config.toml
num_hidden_layers = 14
hidden_size = 256
num_attention_heads = 4
num_key_value_heads = 2
head_dim = 64
intermediate_size = 704
vocab_size = 3317
hidden_act = "swiglu"
norm = "rmsnorm"
norm_place = "pre"
norm_eps = 1e-05
positions = "rope"
rope_theta = 10000.0
rope_fraction = 1.0
qk_norm = false
attn_scale = 0.125
bias = "none"
tie_word_embeddings = false
parallel_block = false
init = "trunc"
init_std_qkv = 0.0358
init_std_o = 0.00677
init_std_up = 0.0358
init_std_down = 0.00408
optimizer = "adamw"
learning_rate = 0.000973
lr_mult_up = 1.39
beta1 = 0.95
beta2 = 0.95
lr_head = 0.00697
warmup_steps = 287
schedule = "wsd"
decay_fraction = 0.807
decay_shape = "cos"
final_lr_fraction = 0.05
batch_tokens = [32768, 65536, 98304]
max_seq_len = 128
doc_mask = false
train_tokens = 658600000
max_steps = 10663
dataset = "wikipedia_en"
MLP neurons of a small language model. Each row is named by its layer, matrix (gate and up: input weights) and neuron, and shows model dimensions 48-175. Each number is 50 + 10 x the weight over its row's rms, rounded and kept within 0 to 99. A neuron's up and down rows have the sign that makes its largest values positive.
After each neuron's rows, "fires after" lists the tokens most often just before its 100 highest values on Wikipedia text that the model never trained on. A number after a token or word is its count.

L8.gate648:55 46 54 62 49 43 57 31 70 60 32 37 40 58 37 33 50 52 39 49 49 59 51 64 50 70 69 42 62 63 59 65 72 50 52 74 47 52 68 51 32 47 44 56 46 57 46 40 32 43 43 62 64 64 55 55 60 50 48 46 44 38 67 59 56 55 43 69 56 57 46 58 43 38 42 55 58 42 50 62 48 40 41 52 57 53 60 33 59 43 70 37 57 41 46 52 55 32 44 59 43 44 57 55 65 52 33 47 37 51 53 56 56 54 56 38 44 50 52 69 48 41 56 65 51 51 45 28
L8.up648:51 67 38 65 59 67 50 66 56 49 53 40 46 47 41 54 32 60 63 37 43 64 47 31 54 45 52 56 50 48 46 53 51 55 40 37 58 51 56 49 40 58 45 61 58 47 47 42 51 64 64 61 46 48 49 47 45 33 34 54 78 51 42 48 64 49 16 51 56 42 55 49 49 48 44 41 34 55 36 68 35 21 58 29 47 46 57 43 42 46 56 44 59 45 55 48 38 47 73 55 60 44 48 39 55 51 49 53 55 57 34 42 56 49 48 53 49 55 40 50 52 54 42 57 55 35 47 56
fires after: " c" 15, " p" 11, " P" 11, " ph" 8, " C" 8

L11.gate585:66 49 58 46 50 54 61 40 42 28 59 53 36 48 42 61 43 42 39 46 68 66 46 49 69 62 52 61 49 51 56 55 47 50 52 48 59 63 55 47 58 46 56 55 48 45 41 43 48 47 40 31 51 55 48 54 54 68 46 40 42 53 46 69 39 58 53 26 57 57 38 53 58 64 41 49 62 74 46 46 39 67 37 58 57 70 39 43 50 49 41 38 36 56 44 48 47 31 57 42 39 35 51 52 53 47 57 47 57 53 47 62 51 29 57 58 40 49 50 52 36 62 37 56 54 36 36 42
L11.up585:53 47 53 53 49 41 49 33 38 37 59 38 41 46 56 48 43 47 47 50 44 64 41 48 41 45 48 55 44 57 57 40 42 40 60 44 65 58 44 45 50 50 44 49 34 38 51 49 38 49 53 43 40 36 49 35 45 65 49 35 56 60 40 45 42 49 48 55 50 47 47 57 46 66 52 48 53 50 49 43 22 62 41 47 55 56 55 43 49 49 28 49 42 86 32 33 56 41 44 48 39 44 34 52 56 37 65 38 62 38 57 54 65 51 58 54 33 52 49 54 51 66 31 47 37 35 50 51
fires after: " |" 40, "/" 6, ".6" 4, ".4" 4, ".2" 4, ".0" 4

L8.gate691:59 34 49 49 46 51 30 58 41 59 56 59 38 63 44 48 57 58 60 42 52 63 50 42 54 43 63 57 44 61 55 56 57 40 47 51 52 44 44 29 51 43 68 49 55 52 50 66 45 43 39 53 47 50 49 51 49 51 61 32 48 36 70 59 74 55 48 53 51 61 42 56 44 49 50 59 42 49 58 50 43 48 49 41 60 51 56 41 26 55 57 58 59 54 50 61 49 61 43 66 55 73 52 51 34 51 68 44 47 38 74 49 41 39 69 62 50 36 47 47 42 49 46 57 46 37 52 49
L8.up691:59 49 43 53 63 61 56 52 46 49 63 42 36 47 53 43 41 59 47 42 58 58 61 40 46 50 50 56 54 48 57 53 48 55 48 44 58 63 49 36 74 52 45 62 41 40 43 46 52 60 40 56 58 49 45 38 70 51 47 36 66 53 75 41 56 45 58 55 56 51 64 55 48 41 58 55 44 51 33 43 32 28 34 52 56 52 57 61 38 34 65 52 55 59 61 45 41 43 53 56 50 55 66 53 55 59 50 49 25 47 41 50 50 66 43 64 52 59 63 58 36 34 60 75 65 45 46 66
fires after: "-" 21, " pre" 10, " re" 6, " dec" 6, " \\" 5, " down" 4

L7.gate544:50 60 43 55 49 54 47 57 51 47 43 61 47 44 54 44 57 54 44 48 59 64 54 49 34 49 60 40 48 53 39 51 50 47 56 49 39 49 29 50 30 56 73 59 67 40 49 29 70 64 45 75 61 58 50 61 69 57 60 33 44 52 68 52 75 52 52 51 52 45 59 56 46 55 53 60 60 47 59 51 45 47 44 56 47 75 35 46 68 66 63 52 57 56 40 41 39 47 53 51 55 54 51 58 40 53 57 59 58 58 44 43 56 43 45 57 56 45 34 44 46 64 38 32 45 45 62 42
L7.up544:73 42 66 57 55 55 51 39 49 50 50 37 60 46 64 78 40 51 44 48 80 75 74 67 63 61 45 43 43 61 50 48 51 59 59 55 44 49 62 53 52 39 41 51 28 59 53 43 45 38 46 43 62 55 42 47 46 63 45 49 61 43 45 67 50 51 69 54 47 56 60 53 57 46 40 50 63 26 62 46 42 37 46 47 60 53 51 50 62 56 52 71 55 56 37 47 59 37 63 49 37 37 44 63 64 53 58 45 60 53 50 53 37 47 62 44 37 43 35 70 55 41 62 58 29 42 61 42
fires after: " in" 21, " the" 21, " reg" 5, " In" 4

L5.gate667:52 56 63 59 45 50 52 48 65 54 48 60 43 47 35 43 51 67 43 56 39 48 61 47 47 56 46 42 49 49 45 60 48 60 59 49 49 50 43 23 31 36 50 43 46 53 51 55 29 46 36 46 62 73 53 55 38 45 50 46 49 51 65 54 66 54 44 48 39 56 37 50 59 56 43 38 57 34 56 44 57 46 63 65 31 26 57 33 48 56 42 28 46 57 57 62 55 42 30 60 50 62 43 34 42 55 59 47 58 43 28 54 66 45 49 53 40 49 54 50 35 50 51 50 48 46 43 33
L5.up667:47 31 56 63 72 36 69 38 50 53 40 57 42 53 42 56 14 44 52 49 66 42 45 59 55 48 49 47 32 45 69 64 46 65 52 59 51 52 49 58 54 42 44 56 56 59 54 36 53 39 35 52 54 40 39 37 47 45 49 50 54 39 51 55 38 52 61 62 38 43 40 40 56 61 58 52 26 41 55 42 57 36 62 46 48 55 59 37 61 47 45 47 32 47 54 57 47 55 52 39 43 50 51 48 57 36 59 54 43 57 34 55 55 53 30 34 44 70 62 49 56 31 60 54 58 52 42 36
fires after: " C" 12, " N" 10, " J" 9, " F" 9, " of" 8, " P" 6

L5.gate72:51 25 58 58 47 65 50 57 56 49 44 44 38 52 40 41 59 57 48 32 53 50 39 68 30 53 50 47 41 57 55 41 48 61 44 44 55 49 37 39 46 34 51 42 49 24 48 51 53 55 35 64 59 69 37 67 55 42 50 63 32 43 44 55 68 60 48 43 50 49 50 48 46 44 46 58 60 46 58 51 52 38 45 49 48 57 59 32 45 44 48 44 61 45 50 72 31 54 49 69 36 57 63 59 51 67 47 60 59 50 73 45 49 57 65 45 43 38 40 53 52 43 42 76 41 39 39 42
L5.up72:52 44 46 47 45 45 58 47 62 59 59 49 62 21 57 37 33 57 55 53 49 41 61 49 51 56 52 47 40 59 39 59 60 44 53 44 35 45 59 66 38 50 58 42 44 55 50 34 51 49 51 64 43 55 41 20 45 49 56 21 43 46 49 66 64 42 69 46 53 34 63 59 62 30 44 44 56 48 45 28 42 47 32 49 59 40 54 55 46 52 49 46 53 55 37 43 40 50 51 69 50 48 54 46 45 47 54 52 51 56 43 65 47 58 54 54 43 38 43 35 42 57 35 68 57 39 32 46
fires after: " in" 30, "In" 28, " In" 17, " World" 6, " until" 5, " to" 4

L8.gate625:61 38 51 48 54 59 34 43 43 47 51 44 53 48 65 38 45 39 42 61 51 47 44 59 56 70 64 60 68 48 41 53 53 49 54 40 52 42 34 44 35 45 31 46 56 58 44 60 42 56 58 55 56 62 42 50 47 51 37 48 66 64 40 40 58 60 48 54 44 55 39 49 53 61 78 31 68 54 49 56 36 63 42 63 55 45 52 35 64 37 50 61 51 62 57 38 41 40 42 33 44 47 48 42 49 57 60 24 60 46 64 61 54 63 58 65 45 41 49 55 48 49 42 32 41 47 52 37
L8.up625:41 35 55 31 59 42 48 45 53 59 59 40 46 51 50 44 40 47 50 56 55 46 55 50 36 67 60 66 58 51 34 32 58 61 47 56 45 35 53 42 47 58 42 49 57 52 45 61 40 62 38 54 66 61 54 60 45 50 38 53 71 65 62 36 51 58 25 36 62 52 48 60 70 45 61 27 57 53 32 53 49 69 38 38 57 41 60 48 63 58 67 65 69 46 59 50 36 56 38 42 47 51 40 34 56 64 52 42 56 51 52 56 44 58 65 58 59 43 39 52 60 54 40 46 65 54 35 60
fires after: " |" 56, " the" 12, ";" 11, " (1" 6, " (" 5

L5.gate265:53 63 56 35 51 62 60 44 62 56 72 74 50 48 48 43 49 54 51 41 39 51 40 57 57 61 51 66 65 51 38 70 36 59 51 48 55 61 44 59 34 40 70 54 41 53 43 62 45 54 55 36 37 55 47 50 44 34 56 54 51 57 67 54 80 45 40 43 54 30 56 40 57 71 64 37 42 46 54 50 45 57 47 58 42 45 42 50 50 63 47 48 47 48 43 66 42 53 51 42 39 49 42 38 35 47 65 52 59 45 42 34 39 46 45 65 46 36 30 42 34 61 55 38 57 44 40 34
L5.up265:46 50 52 37 45 56 55 53 59 38 36 52 54 28 36 56 52 53 46 58 45 44 42 49 57 54 32 40 50 45 44 57 57 54 44 43 44 46 25 55 49 57 63 42 53 63 50 36 49 40 37 59 20 56 61 46 74 50 37 59 54 68 48 45 59 69 39 37 57 56 56 47 47 45 60 61 68 40 58 46 48 68 50 72 46 32 44 62 61 53 56 60 55 52 60 30 53 47 58 52 55 51 43 52 61 25 49 48 59 36 45 29 74 37 37 45 39 58 43 45 46 55 52 49 42 45 45 55
fires after: "In" 25, " In" 15, " in" 10, "\n" 9, " win" 4, "omet" 4

L2.gate218:61 46 49 60 52 60 45 48 43 67 48 39 55 63 50 44 44 52 69 40 53 49 52 48 44 45 61 47 59 40 54 43 18 52 50 63 52 51 54 59 72 45 55 40 52 58 57 41 52 44 56 49 59 62 52 51 52 33 45 50 48 41 60 51 60 38 59 47 38 59 55 46 49 57 46 47 40 41 40 55 74 33 45 60 45 41 42 54 44 49 28 41 67 61 45 40 59 35 52 53 48 52 64 33 66 35 50 49 41 55 43 46 71 48 54 60 54 56 30 51 61 35 45 61 47 33 42 37
L2.up218:60 50 37 67 77 63 61 45 59 69 57 28 68 50 60 60 46 40 34 63 57 50 29 53 47 43 40 48 35 48 58 63 30 42 50 48 54 41 51 50 66 54 37 48 48 74 39 41 49 61 45 29 50 56 37 50 45 44 32 42 43 44 47 39 54 32 69 49 56 64 47 44 60 53 44 30 50 24 47 54 47 50 54 58 54 51 55 28 41 37 64 36 47 55 51 46 50 52 60 38 35 39 43 57 46 56 39 49 32 49 53 52 49 72 54 52 58 50 45 55 52 39 46 48 48 40 56 62
fires after: "\n" 92, " (" 4

L5.gate273:63 38 35 48 47 65 39 55 54 64 51 51 58 48 42 62 39 60 44 34 47 55 45 65 70 72 46 58 62 51 39 39 62 42 60 52 30 72 53 49 42 37 67 54 40 59 64 52 66 66 52 57 49 64 66 51 52 48 57 53 60 43 40 40 45 52 72 60 46 44 49 45 51 44 50 39 47 47 54 56 56 47 64 36 72 48 65 53 34 40 51 61 67 57 50 61 44 72 41 63 58 63 55 48 40 42 52 35 44 70 60 48 53 44 60 34 48 51 53 47 72 58 48 70 57 51 32 57
L5.up273:60 49 48 36 55 58 47 48 52 43 49 44 62 46 53 70 55 49 49 47 52 55 56 33 52 74 38 46 47 48 42 38 48 40 34 45 64 31 42 58 43 40 47 37 54 46 54 57 65 64 63 64 63 62 57 64 39 58 55 72 54 38 42 38 39 57 50 53 60 45 59 59 38 58 36 50 51 55 52 26 54 42 69 46 59 68 31 42 73 32 43 53 62 39 60 46 59 61 53 49 49 59 34 49 46 50 46 47 60 50 48 38 60 57 39 59 57 57 42 65 70 50 50 44 20 54 52 50
fires after: " g" 18, " car" 12, " ear" 6, " pre" 6, "ft" 6, "n" 5

L2.gate697:53 59 49 56 26 45 48 52 50 57 45 51 52 55 62 26 71 51 44 39 64 43 35 67 61 60 68 60 56 66 45 48 59 55 33 54 47 40 45 48 43 22 56 42 42 31 40 49 39 66 46 57 47 57 47 57 44 39 49 28 59 43 46 65 45 55 58 48 52 54 36 63 41 39 57 55 37 38 66 63 52 61 42 42 55 61 54 50 47 34 39 58 54 57 39 65 54 57 52 53 43 42 43 31 32 70 55 47 53 56 40 42 33 45 43 60 60 53 51 43 42 37 51 45 38 35 56 50
L2.up697:29 61 52 30 53 63 41 49 53 53 43 45 63 60 31 61 38 29 54 62 51 59 54 41 57 58 47 51 37 42 40 36 68 55 47 37 57 49 36 42 37 50 48 54 46 62 47 31 65 43 56 57 46 60 43 36 42 39 49 53 55 35 45 55 39 46 47 46 34 52 34 53 48 47 47 52 33 40 47 33 59 59 46 50 53 49 36 56 30 58 40 34 53 49 65 28 56 54 56 44 48 54 64 59 34 62 53 39 31 46 65 51 59 56 45 63 60 62 61 43 41 38 65 53 41 60 55 50
fires after: "A" 31, "-A" 8, " E" 6, " (A" 6

L7.gate449:48 48 68 67 43 53 40 53 53 67 62 59 18 44 66 51 37 58 52 46 47 45 61 41 39 50 48 57 62 47 60 42 57 64 55 55 41 57 70 30 50 40 73 50 55 60 55 47 38 28 48 62 57 58 62 38 55 42 56 49 56 40 42 45 49 55 36 56 60 43 42 42 48 50 44 21 41 42 59 53 39 49 69 33 45 50 48 42 54 55 64 47 70 42 54 57 17 43 42 48 40 27 47 60 40 41 53 55 48 64 58 38 59 47 49 56 54 48 30 50 31 44 43 60 40 53 43 48
L7.up449:51 54 55 66 70 42 59 41 65 43 51 40 48 55 52 48 48 43 45 52 51 61 52 40 53 41 53 55 33 56 52 37 64 60 32 54 55 69 49 44 46 44 55 34 46 54 51 53 27 54 36 41 41 43 67 51 48 61 44 50 36 45 49 38 45 55 41 49 49 59 59 65 36 50 42 44 47 49 42 56 34 48 40 52 42 70 45 63 58 48 59 41 34 48 42 34 68 50 53 49 31 37 46 60 42 55 73 51 53 34 51 46 63 67 48 43 53 70 62 55 56 39 27 52 39 36 56 63
fires after: " a" 18, " /" 13, " to" 11, "-" 5, " (" 4, " w" 4

L7.gate543:56 52 63 57 36 65 50 49 58 69 34 54 52 67 53 42 47 52 36 57 54 34 62 58 37 45 34 51 58 52 46 49 37 49 50 52 37 57 58 50 61 33 37 61 46 46 62 52 44 28 53 47 49 16 50 49 50 51 54 60 62 61 51 70 64 63 68 46 57 56 54 52 60 49 57 43 42 57 68 36 22 61 57 65 55 52 62 44 50 55 55 37 65 47 60 57 51 62 54 46 59 41 62 58 42 39 57 31 23 58 49 65 61 65 64 51 52 47 54 57 36 42 50 57 50 40 45 57
L7.up543:42 57 47 60 59 54 54 59 41 67 60 43 58 48 39 58 50 44 48 55 46 60 59 57 50 43 26 44 59 39 53 47 65 50 58 48 43 62 49 38 50 39 60 81 47 34 54 43 45 41 49 57 46 68 48 57 49 41 58 66 50 61 58 59 49 39 52 55 44 55 35 46 46 62 46 39 34 56 56 39 32 58 56 46 46 59 58 51 51 42 49 59 44 42 40 59 52 59 56 51 38 66 66 45 51 60 50 50 52 62 50 38 40 62 48 49 54 61 52 45 40 57 50 49 37 72 23 48
fires after: " F" 21, " V" 12, " L" 10, " f" 7

L8.gate301:43 49 71 72 46 47 41 38 33 30 29 31 41 59 44 49 42 58 26 41 49 68 39 47 64 48 64 40 47 57 63 32 59 58 45 61 45 62 41 35 45 37 65 48 38 49 55 50 52 66 62 57 57 43 56 44 61 50 49 53 51 51 52 64 48 44 39 73 51 48 45 68 49 33 55 42 37 46 39 52 44 35 61 40 60 55 52 60 50 43 55 55 69 56 42 50 53 44 50 56 45 55 39 54 57 53 62 41 58 64 47 39 73 47 59 49 56 56 43 63 41 56 49 67 37 48 47 71
L8.up301:44 41 61 62 61 46 40 55 74 42 56 50 55 59 45 36 49 45 45 43 52 42 59 44 50 40 58 55 69 54 34 59 52 62 59 45 45 51 40 53 55 47 59 49 67 63 42 43 48 55 47 50 47 41 64 52 57 33 54 32 52 58 68 67 58 43 40 56 54 32 64 41 64 62 60 45 34 68 67 49 49 61 49 47 54 35 57 44 57 47 73 43 63 58 34 48 45 61 31 81 66 62 45 55 31 51 52 40 45 38 51 64 67 50 65 48 54 54 61 66 60 59 56 50 60 65 65 49
fires after: " one" 21, " p" 9, " a" 7, " and" 6, " with" 5, " C" 5

L8.gate28:45 55 33 57 52 45 56 42 60 60 46 57 55 55 57 42 45 58 58 54 58 54 75 48 42 43 48 48 51 56 53 43 27 47 71 57 50 52 53 49 45 37 59 55 58 51 53 61 29 54 61 48 43 49 47 42 44 59 37 58 58 42 64 43 52 51 57 70 56 54 56 29 37 35 63 51 46 41 47 42 60 49 46 50 62 51 39 56 58 57 56 41 55 52 61 43 44 61 44 63 15 38 34 47 55 56 48 52 64 46 31 62 36 54 37 55 37 64 39 57 58 42 53 44 46 50 40 40
L8.up28:43 53 63 65 60 39 38 52 43 60 46 57 44 47 58 49 58 69 68 56 52 36 63 38 49 53 41 55 50 42 35 47 40 61 40 56 39 21 61 64 50 51 43 44 57 46 44 54 45 53 50 30 53 74 73 65 54 44 69 45 41 61 40 49 48 56 60 58 58 51 45 53 60 42 58 42 47 60 54 49 47 50 55 40 48 48 55 52 42 42 52 43 52 60 63 49 48 40 68 58 50 78 39 71 57 33 40 32 44 44 45 55 44 48 64 46 45 37 36 63 48 42 52 40 56 47 62 51
fires after: "\n" 47, "|---|---|---|---" 6, " E" 6, "w" 4, " us" 4

L5.gate249:47 55 53 47 50 53 28 48 59 68 51 62 63 56 51 51 60 71 56 41 56 45 52 59 38 49 64 49 39 51 61 47 48 39 67 61 49 49 59 49 57 35 60 68 35 37 69 39 51 49 52 47 53 57 46 33 52 33 48 48 55 40 42 56 57 62 64 55 46 41 44 40 68 59 69 53 58 53 52 48 56 46 39 65 55 56 56 36 35 44 41 50 40 55 39 46 47 35 52 54 51 41 37 50 30 54 27 52 59 54 37 51 48 42 43 37 46 52 35 37 64 45 49 41 35 60 55 42
L5.up249:51 59 47 52 65 57 44 63 46 58 61 64 57 49 44 38 51 46 45 40 37 56 52 35 37 55 75 52 48 56 61 41 52 48 53 51 58 74 59 55 75 44 70 52 46 62 46 46 46 45 73 41 51 55 47 38 44 44 37 62 70 55 45 59 48 45 46 52 54 33 61 25 60 72 71 32 47 64 54 49 49 47 34 43 60 61 44 52 54 52 47 47 46 50 38 57 42 61 54 52 42 60 46 47 44 55 54 55 42 51 29 51 53 58 45 44 45 69 58 39 53 40 57 65 80 63 46 46
fires after: "or" 15, "y" 11, "le" 8, " Sy" 7, "ry" 6, " Ele" 5

L2.gate395:34 48 35 80 62 65 42 35 47 70 46 64 50 49 44 55 56 66 44 39 51 42 44 49 41 62 44 47 55 57 51 43 46 58 58 61 47 65 37 47 42 35 60 49 54 57 39 73 64 53 36 43 56 44 60 60 50 45 66 44 56 52 51 65 58 41 47 51 39 45 49 35 51 68 60 66 51 51 43 45 48 49 38 44 50 50 42 51 40 45 48 67 33 41 52 74 37 39 55 27 52 66 61 41 35 49 59 50 36 55 59 57 43 53 41 73 44 36 63 42 55 57 51 44 58 58 40 52
L2.up395:52 37 39 60 59 62 46 52 45 60 42 60 48 63 59 59 59 65 40 42 37 37 44 41 47 61 38 42 46 57 64 38 42 57 54 61 35 63 50 55 59 60 33 67 64 37 53 42 65 50 34 45 68 42 62 40 65 51 60 53 49 61 57 60 63 50 51 62 44 37 42 49 71 64 52 63 49 48 46 49 49 48 49 52 45 52 41 44 57 55 36 75 40 27 53 71 59 42 51 32 34 53 62 44 46 45 51 69 39 74 63 64 36 47 40 64 48 45 60 51 43 48 44 40 52 62 51 71
fires after: " F" 19, " V" 8, " L" 7, "V" 6, "in" 5, " U" 5

L5.gate243:44 41 60 55 40 42 49 54 52 55 45 54 53 30 58 57 46 67 51 40 58 41 47 54 42 66 49 43 52 51 38 63 59 52 67 67 55 65 38 38 35 41 46 69 53 41 51 46 66 61 60 44 50 54 56 67 56 59 48 56 37 60 38 41 49 42 67 34 49 45 54 59 47 48 42 46 46 40 59 57 62 43 50 56 59 38 49 42 46 50 58 38 62 54 34 58 42 45 59 38 49 46 45 37 32 45 51 49 64 53 58 63 49 36 53 33 50 62 47 52 48 58 61 51 37 66 34 51
L5.up243:51 56 42 63 57 49 52 47 32 35 36 57 61 40 36 46 42 24 39 41 61 54 44 53 72 44 44 62 54 42 43 52 42 54 50 55 45 64 44 42 37 43 45 59 46 27 60 54 52 49 35 46 50 50 56 64 46 68 58 29 63 47 48 62 39 44 50 57 42 42 49 58 54 59 44 49 42 38 59 43 62 61 54 41 54 63 60 52 53 54 49 38 35 43 47 51 49 51 43 46 57 46 43 50 69 48 60 55 46 56 43 75 33 50 49 67 67 58 64 61 27 46 52 60 50 52 47 64
fires after: " G" 23, " P" 12, ";" 7, " g" 6, " st" 5

L7.gate280:59 52 53 51 55 57 48 38 46 52 44 43 54 56 47 50 67 66 52 54 37 26 45 52 46 72 62 46 47 55 24 39 50 50 54 37 58 60 33 42 50 69 36 50 48 55 36 46 39 59 45 51 56 52 55 55 33 49 44 29 53 52 49 48 54 70 49 44 63 48 55 54 58 39 48 58 61 53 43 56 40 51 33 59 64 40 46 42 29 66 58 51 48 56 55 48 43 43 27 79 42 60 57 60 43 58 49 47 54 49 42 55 52 40 75 62 45 44 25 35 43 54 51 64 36 34 41 63
L7.up280:42 64 62 51 56 49 42 54 51 50 41 44 49 42 38 49 51 56 43 51 56 45 43 39 52 42 53 53 52 51 59 45 50 56 64 52 49 39 55 46 35 50 54 44 53 49 51 35 27 42 59 37 64 45 52 38 52 55 65 63 52 58 54 48 59 51 33 70 66 60 38 47 50 32 52 52 52 50 57 41 50 63 31 41 48 44 47 53 33 54 38 53 40 48 45 33 58 44 50 51 42 58 54 50 43 49 50 54 53 59 43 64 75 53 49 23 60 52 46 53 49 36 44 44 61 66 54 44
fires after: " |" 61, " (2" 4, " E" 4

L7.gate638:58 45 47 45 35 56 46 51 48 69 41 37 55 66 54 51 68 55 55 47 65 47 62 60 45 43 62 36 67 54 43 56 45 57 60 53 47 68 50 59 33 24 43 54 66 35 45 63 46 53 56 35 49 58 56 59 39 22 43 55 35 39 55 79 60 66 57 55 50 41 37 46 38 43 38 38 51 54 58 29 46 62 39 52 54 45 46 34 41 40 57 63 55 58 55 45 51 63 41 60 50 46 57 53 48 53 63 49 33 51 41 42 61 50 63 46 44 53 28 62 49 45 51 46 56 47 55 46
L7.up638:48 49 55 46 44 51 53 55 58 39 38 72 31 44 44 43 53 45 41 50 53 56 52 52 38 39 53 60 35 50 52 54 47 47 55 56 41 62 41 53 48 49 75 52 74 54 63 45 47 44 48 42 53 30 43 67 57 50 54 48 54 48 42 31 50 57 40 38 62 34 67 34 40 41 47 44 44 55 62 47 43 66 40 53 40 37 37 69 30 52 53 52 59 37 52 44 48 41 61 54 50 45 55 60 27 67 42 53 56 37 52 29 61 41 59 44 44 39 40 57 52 40 47 38 52 47 60 42
fires after: " in" 11, " rece" 10, " ex" 9, " In" 8, "a" 6, " as" 6

L8.gate631:47 40 56 59 61 55 49 49 34 33 44 27 46 41 33 55 47 56 63 50 39 29 41 40 53 50 45 46 57 45 41 36 41 59 60 40 39 63 48 29 54 53 60 49 43 49 39 43 71 46 42 54 44 55 47 57 41 58 40 41 44 54 56 52 57 53 46 55 34 37 55 46 68 49 43 59 44 36 53 54 30 56 49 51 54 40 45 43 60 36 53 61 47 45 58 50 31 46 52 43 34 58 65 45 31 44 47 37 29 52 34 43 58 44 56 65 46 50 53 58 39 48 34 39 60 56 60 44
L8.up631:45 41 55 43 54 58 47 36 56 80 43 47 43 40 47 38 40 60 53 54 65 41 62 34 47 65 34 54 52 58 47 48 36 30 54 38 51 55 55 52 55 55 76 35 57 47 62 53 35 49 58 49 38 37 58 57 36 63 42 51 51 50 57 51 63 61 56 56 59 46 46 39 47 39 48 35 35 41 41 50 47 52 43 51 53 40 55 41 55 54 47 40 45 39 52 44 54 53 47 40 45 54 50 60 48 54 34 38 56 63 58 69 48 32 56 29 54 48 28 56 66 44 49 54 59 46 45 36
fires after: " |" 41, " (1" 7, ";" 5, " (" 4

L5.gate165:67 61 64 57 63 50 50 41 52 36 59 45 52 40 50 50 48 44 69 52 56 35 58 62 67 59 51 56 52 55 67 42 44 51 50 44 43 56 29 39 51 51 58 55 50 49 52 48 51 49 56 32 61 68 79 42 37 54 48 51 55 44 59 70 42 43 49 59 40 68 57 47 56 30 41 37 54 38 53 50 39 49 48 44 53 56 44 42 39 61 46 46 40 52 49 50 43 53 41 75 49 44 51 56 32 45 68 44 56 58 43 62 60 55 57 38 56 46 60 47 31 59 39 63 42 39 37 61
L5.up165:49 57 43 47 60 45 53 51 30 32 55 39 41 58 56 58 40 42 56 47 58 29 44 35 36 65 60 44 60 49 52 52 44 36 37 55 46 66 45 58 62 45 47 43 46 61 58 53 66 40 54 37 35 59 49 44 52 55 49 72 53 56 46 44 44 49 57 45 60 58 42 46 41 60 54 46 39 55 57 60 49 38 61 36 49 26 25 62 42 39 66 69 73 55 42 31 48 55 50 59 59 38 34 64 40 42 48 51 40 47 27 47 46 53 32 59 57 60 48 60 55 59 54 44 59 44 33 42
fires after: "ll" 17, "el" 10, "l" 10, " th" 7, "li" 5, "il" 5

L7.gate2:46 53 62 58 37 64 35 53 48 44 33 64 58 44 33 53 56 48 56 48 51 45 60 61 39 65 38 59 69 52 46 66 55 51 67 60 37 54 51 50 58 44 52 44 55 30 46 46 52 40 52 47 43 62 61 41 52 51 56 28 47 48 63 49 49 43 56 43 47 61 42 46 55 50 54 49 54 44 42 44 38 45 59 56 43 41 39 55 53 60 69 46 34 64 46 44 56 61 42 33 48 40 42 65 24 45 53 33 41 49 39 47 58 54 54 73 52 55 55 50 51 48 38 46 57 43 52 49
L7.up2:51 63 69 53 41 52 56 62 65 48 51 45 57 48 51 66 56 66 53 45 63 50 44 50 39 33 52 43 42 40 53 51 49 57 52 53 53 62 64 41 47 53 52 42 43 36 51 34 57 43 46 66 36 59 67 54 52 36 58 49 69 50 52 45 33 40 35 50 63 58 51 47 44 47 68 71 43 47 63 53 48 49 38 46 46 67 52 57 54 43 57 47 60 40 59 56 62 46 47 62 39 57 51 53 32 48 51 48 44 35 60 47 49 56 59 57 63 55 55 48 44 46 32 54 49 46 48 62
fires after: "z" 15, "v" 12, "i" 9, " B" 7, "av" 5, " V" 5

L5.gate526:36 70 60 55 52 45 26 68 40 64 58 52 60 46 65 49 63 86 53 35 50 50 54 59 55 54 60 46 39 51 47 50 44 43 50 70 53 47 58 29 68 52 55 52 47 49 49 55 61 51 25 46 65 62 66 41 24 54 63 74 55 44 48 61 66 48 63 50 34 64 43 36 36 43 66 53 33 52 43 48 42 51 57 36 40 45 45 40 39 53 58 60 52 54 47 62 37 45 52 56 54 39 49 35 31 46 80 43 51 67 56 51 58 58 67 53 50 44 68 40 45 46 54 47 46 61 66 62
L5.up526:38 37 34 57 50 34 37 50 53 55 60 38 37 42 68 36 51 57 53 58 40 46 37 41 49 44 47 50 44 39 54 68 43 62 62 54 52 62 57 35 62 42 48 44 46 56 60 47 41 45 32 45 53 53 52 50 43 50 41 74 39 50 60 67 66 66 62 59 52 41 53 27 40 38 58 62 48 45 50 50 61 45 59 50 47 53 51 58 42 52 44 54 56 51 45 58 39 54 37 41 36 61 57 38 45 40 38 49 43 69 51 29 53 64 58 49 24 55 34 54 55 43 58 59 50 56 57 64
fires after: "-" 12, " re" 11, "re" 9, " appro" 9, " Pl" 5, "f" 5

L2.gate495:53 50 50 65 34 53 34 62 54 33 64 27 56 48 40 58 50 57 28 63 46 56 51 47 47 39 43 43 51 60 51 66 70 54 54 51 51 56 64 56 54 34 69 59 57 59 54 61 62 39 40 29 45 42 32 46 42 43 49 54 41 29 55 53 47 44 51 36 21 55 31 59 48 46 43 73 55 53 60 33 39 54 54 53 48 76 58 58 36 44 59 43 39 55 50 39 39 55 47 36 32 48 41 67 32 57 36 44 43 55 38 49 55 61 46 55 48 39 55 45 55 43 34 56 26 53 51 72
L2.up495:57 45 41 74 71 44 39 44 30 57 60 35 43 47 46 53 43 36 38 48 57 51 42 55 48 58 38 67 51 55 48 52 44 31 45 34 50 55 55 52 59 54 51 51 53 42 58 49 53 42 42 55 44 43 60 40 48 60 44 38 39 52 77 42 34 60 53 49 45 64 53 48 44 53 50 55 40 26 37 44 60 58 40 39 49 64 54 55 46 55 39 42 37 29 43 58 71 45 42 53 48 43 45 34 38 42 50 57 49 43 63 78 51 33 47 55 39 51 67 38 52 54 46 66 41 43 54 48
fires after: " V" 12, " G" 10, "L" 8, "fess" 8, " B" 7, " g" 7